python train.py --n_kv_head=2 --attn_scale=0.177 --init_std_qkv=0.04 --decay_shape="linear" --seq_len=128 --steps=11234
MLP neurons of a small language model. Each row is named by its layer, matrix (gate and up: input weights) and neuron, and shows model dimensions 80-207. Each number is 500 + 25 x the weight over its row's rms, rounded and kept within 0 to 999. Numbers have three digits each. A neuron's up and down rows have the sign that makes its largest values positive.
Before each neuron's rows, "fires on" lists the tokens most often at its 100 highest values on Wikipedia text that the model never trained on.

fires on: ":", " a", " G", " A", ",", "-"
L9.gate903:495502496529506494489508515473501481477530512495506500485501473498513499477472501496581487494476510455542515496523472509487533517506474525459496480524500503506516492491461472491549468479486493474539511512517446470511480513508484550554494500520542473511529527459456537471511511501488482526492519508512522532524545495505501499461481463495511480495499547504525533556500486505469506520476
L9.up903:475492515441474540497481509489469496511491465491484499505510537523529505525507479474479533457502518520522541504444481501472509473518500499485533492521490499479518472505462512534465528497515490471465460549514495488497528501483470510538458521465503496501498543473503454513496530519481499550493508500461519520478507471481477495524487489504481502477512512480552505527476525518477533468515

fires on: " a", " one", "ut", "a", "-", " an"
L6.gate429:509480491488476538479470447452520446535467508541494503482518494499507513537487495497495490495494521479470493452473502514508507519506512493490492498481484498540463520507497539504489502500504553534514467493541515484529539476510496532517496560561458524477465498470454489525498491475495486511522518508524506493527517488516490508477492524492482494464497500512502475516532525464495526518507
L6.up429:514488473522463514472487492445486459509498450502472509487544489531524537496472469493456547506511466517509486500515465463524488493504511498507504507520475532472534464516523516504461506485525525530428499519487465494508540525462486491489500492468509514531516507471494533458481534478524474463491504447511513521464491454497498500484548523469492519492483510480455494533525506484477456514528

fires on: "ly", "ily", "5", " only", "ively"
L6.gate440:483488516524457502495502468518481524499504503487505527485505514516515499506473538480498490485495486526537517529467473483484510531516509479498510466497462512470510476519483526521493515490467511484492461527502473524522505547496498487491498507494478478457537512467517495460533467525484543495544467491514519526462493472529506517508521515478448525434481483495509483501513493515452506489544
L6.up440:499468521479525493469498536476471499476486499497510499493486517480484496496506518477486490464504487477463541472495531536457489497441470515510484515528493482517472479527463480491534484474513447501488530481498512505492500501545510483505523529512529491534477512497471516519472462458470579452506516496509496507487484491470472498545460466511495481491500542499517554468502481466519489486527

fires on: " compet", " Tom", " inv", "os", "o", "s"
L2.gate787:505494524485529488532463502511488521513490478496474542497458491490532523528509454522502490497516459503550449470527500491499490515495519546516476514484485504469505496521537510484466478481479477485486493439503483507464486518539507487514477504515518490554516505485447494505527492499487494511514456470537496451491489522524490492504469576537489503492472471485466478478498503545468505461516
L2.up787:493516451494456470454518473522484444466519462508501489517474515484484532511458476499466536490509496499533529454489483437479549546556491454513478519479524504512534512447500504511461532507506490471527456467490456503496507493505464496499511547464518480532474499484505536499477511511503520491479492482494521492534507448507496529507495489499493501476502461522498521494503521570469499480525

fires on: " an", " An", " =\n\n", "An", "l", "an"
L3.gate711:479472491490541502461507487478521528485547551480486502526520529491502495478524555476504491540537539518471523497484496492491494476494495528541479495492501588522510501506506530502522486550528539488548467484505456499496537495537520507494516476499515513472496510488525465488514482518462512482514535462480500500491506489534515498491481465520465498533499514534511486490522506561516482444539
L3.up711:501455468483548481512493484493469455522463500491515503487535499495499491472463502521510490487525501559507494521526477521449522506505517457487448488507519512456515494470488520494517470504515502470498506513494500502531565523508470515500480490474505518507526495542461552477475500490526519454509485511538507536488498496513553499500471499478482533520516473528519494537546497539443536481535

fires on: "-", ";", ":", "/"
L8.gate928:489529499535550495465492480463526497495445512502509483471492558510552468542522503483534498505506496457554475484529497485486488469538501538494466471513514540465500496503521525491536542507481518506525527544485506537500503523519485494502523494491515490503473552466464450513535475472536493522509476498494523489487463513488536473559557485517511511499530498511516480521513462499474501487498
L8.up928:476526508444495530524457501501480473498551516473514538498495494559521482510510546504515483500499489534510458518489489474505478513540500517518510474560501458525518465488501493508475530508537482462491473492474496473533463505496466491513480507529497531513517536520496511488528529520482470528475487500500471486526476533517510517509496512471505464516512539519495531520539544496484580481477

fires on: "-"
L8.gate981:422484568487429518481495474521471499493487468480513490474506504487533526508506511488489499524527527505510485461498515482466493548481534476483493473502493482514519478498465513529503505514503505512493474516489507476551507497511475513515506500474493490535487457529481510520472464463489463472497521526519498460517482523468506490509471514467502533529502492492498536521486457486522499463475
L8.up981:492507521524506520488517450442485472513503475517462519475504536518506509494477482474494492523540536436515493505477514511498497542492531496528490477555464465499476487495499515504494508512457487517448511485518472470540529505498503445519479510508496486525442517503515481498472482482502509488545487466478488488502489482503483487510487534473451456487464490481499478508491522498483508462504

fires on: " ag", "b", "g", "eg", "arg", " comb"
L2.gate253:449499490510513524573523497487499516489489522548499502506548497544518495460492506507500484501524494517487523553476534490511515509499492510464536505547518470433499502508493527534467481489489468487510498477479486509531507446457462477528523458507500474484533516510477470508534513503487521474459505518485468496481520505525485484450519487495537479454507458503489524479476481494451522513541
L2.up253:469477502521485530551497514497475515527505520531549487527472510483552502497466474447508485479495487475493498517486524484516519504477478506519463483542483467496518491517528525495481485500503499463506445473488478513482522398538456497543504510506511475484496511495450509512511513533496520451496491494484482520475490506541500496499488493529533510492514520522507542492500523496473491470480

fires on: " compet", "w", "f", "t", " cond", "os"
L9.gate1008:503516538481525505501489473509557489508491481430519483473474520475476534510466530517535531543489492541510483487532463505478528498532507515511466510504519469497484504489498492531484484531486494482525489453509503507469454478499460522455485498516511527494511510510496502457496501531483486524547498514491492478466523458531503528503465512456500446429511502490536468476486509548487473495547
L9.up1008:489480468515507458490480502508517502523544480488516514474470535508494508490466492499500470507478517525538495514465501527525479527491509509505457482526532491468475499469482483526553516535489529481516468437502471513507505471488442494481480539518519524502526532528542488502506508504508503521492524469489444517472504508480492493507490467478514460500500474498545513487547481533497488487499

fires on: "it", "g", "t", "b", "est"
L2.gate717:478505523485513497522496487475520512531474490468494523523554497514530504484441486494517502492488502535486526513485496517497523505485485481492520520506499474558519499507480508507479450487473517496473511439517504487468532493512469485499501428431515505513525456514434534499469528479495525504488515489506457527464479498488487543508544485455484529478509489462539520520430452470509519499533
L2.up717:539503551523481535548520501510483480485484492512512525518489485490477474502510473435526472504463507474467536471527500490528482484513510472485540470504500471452429519551508495470493479521494478469493458504537479507476518525480497517504496482492511505452513509520461522490474541504519514527484447525502561497519483520465464488505510526551494457520527544465472514498501471489500553493499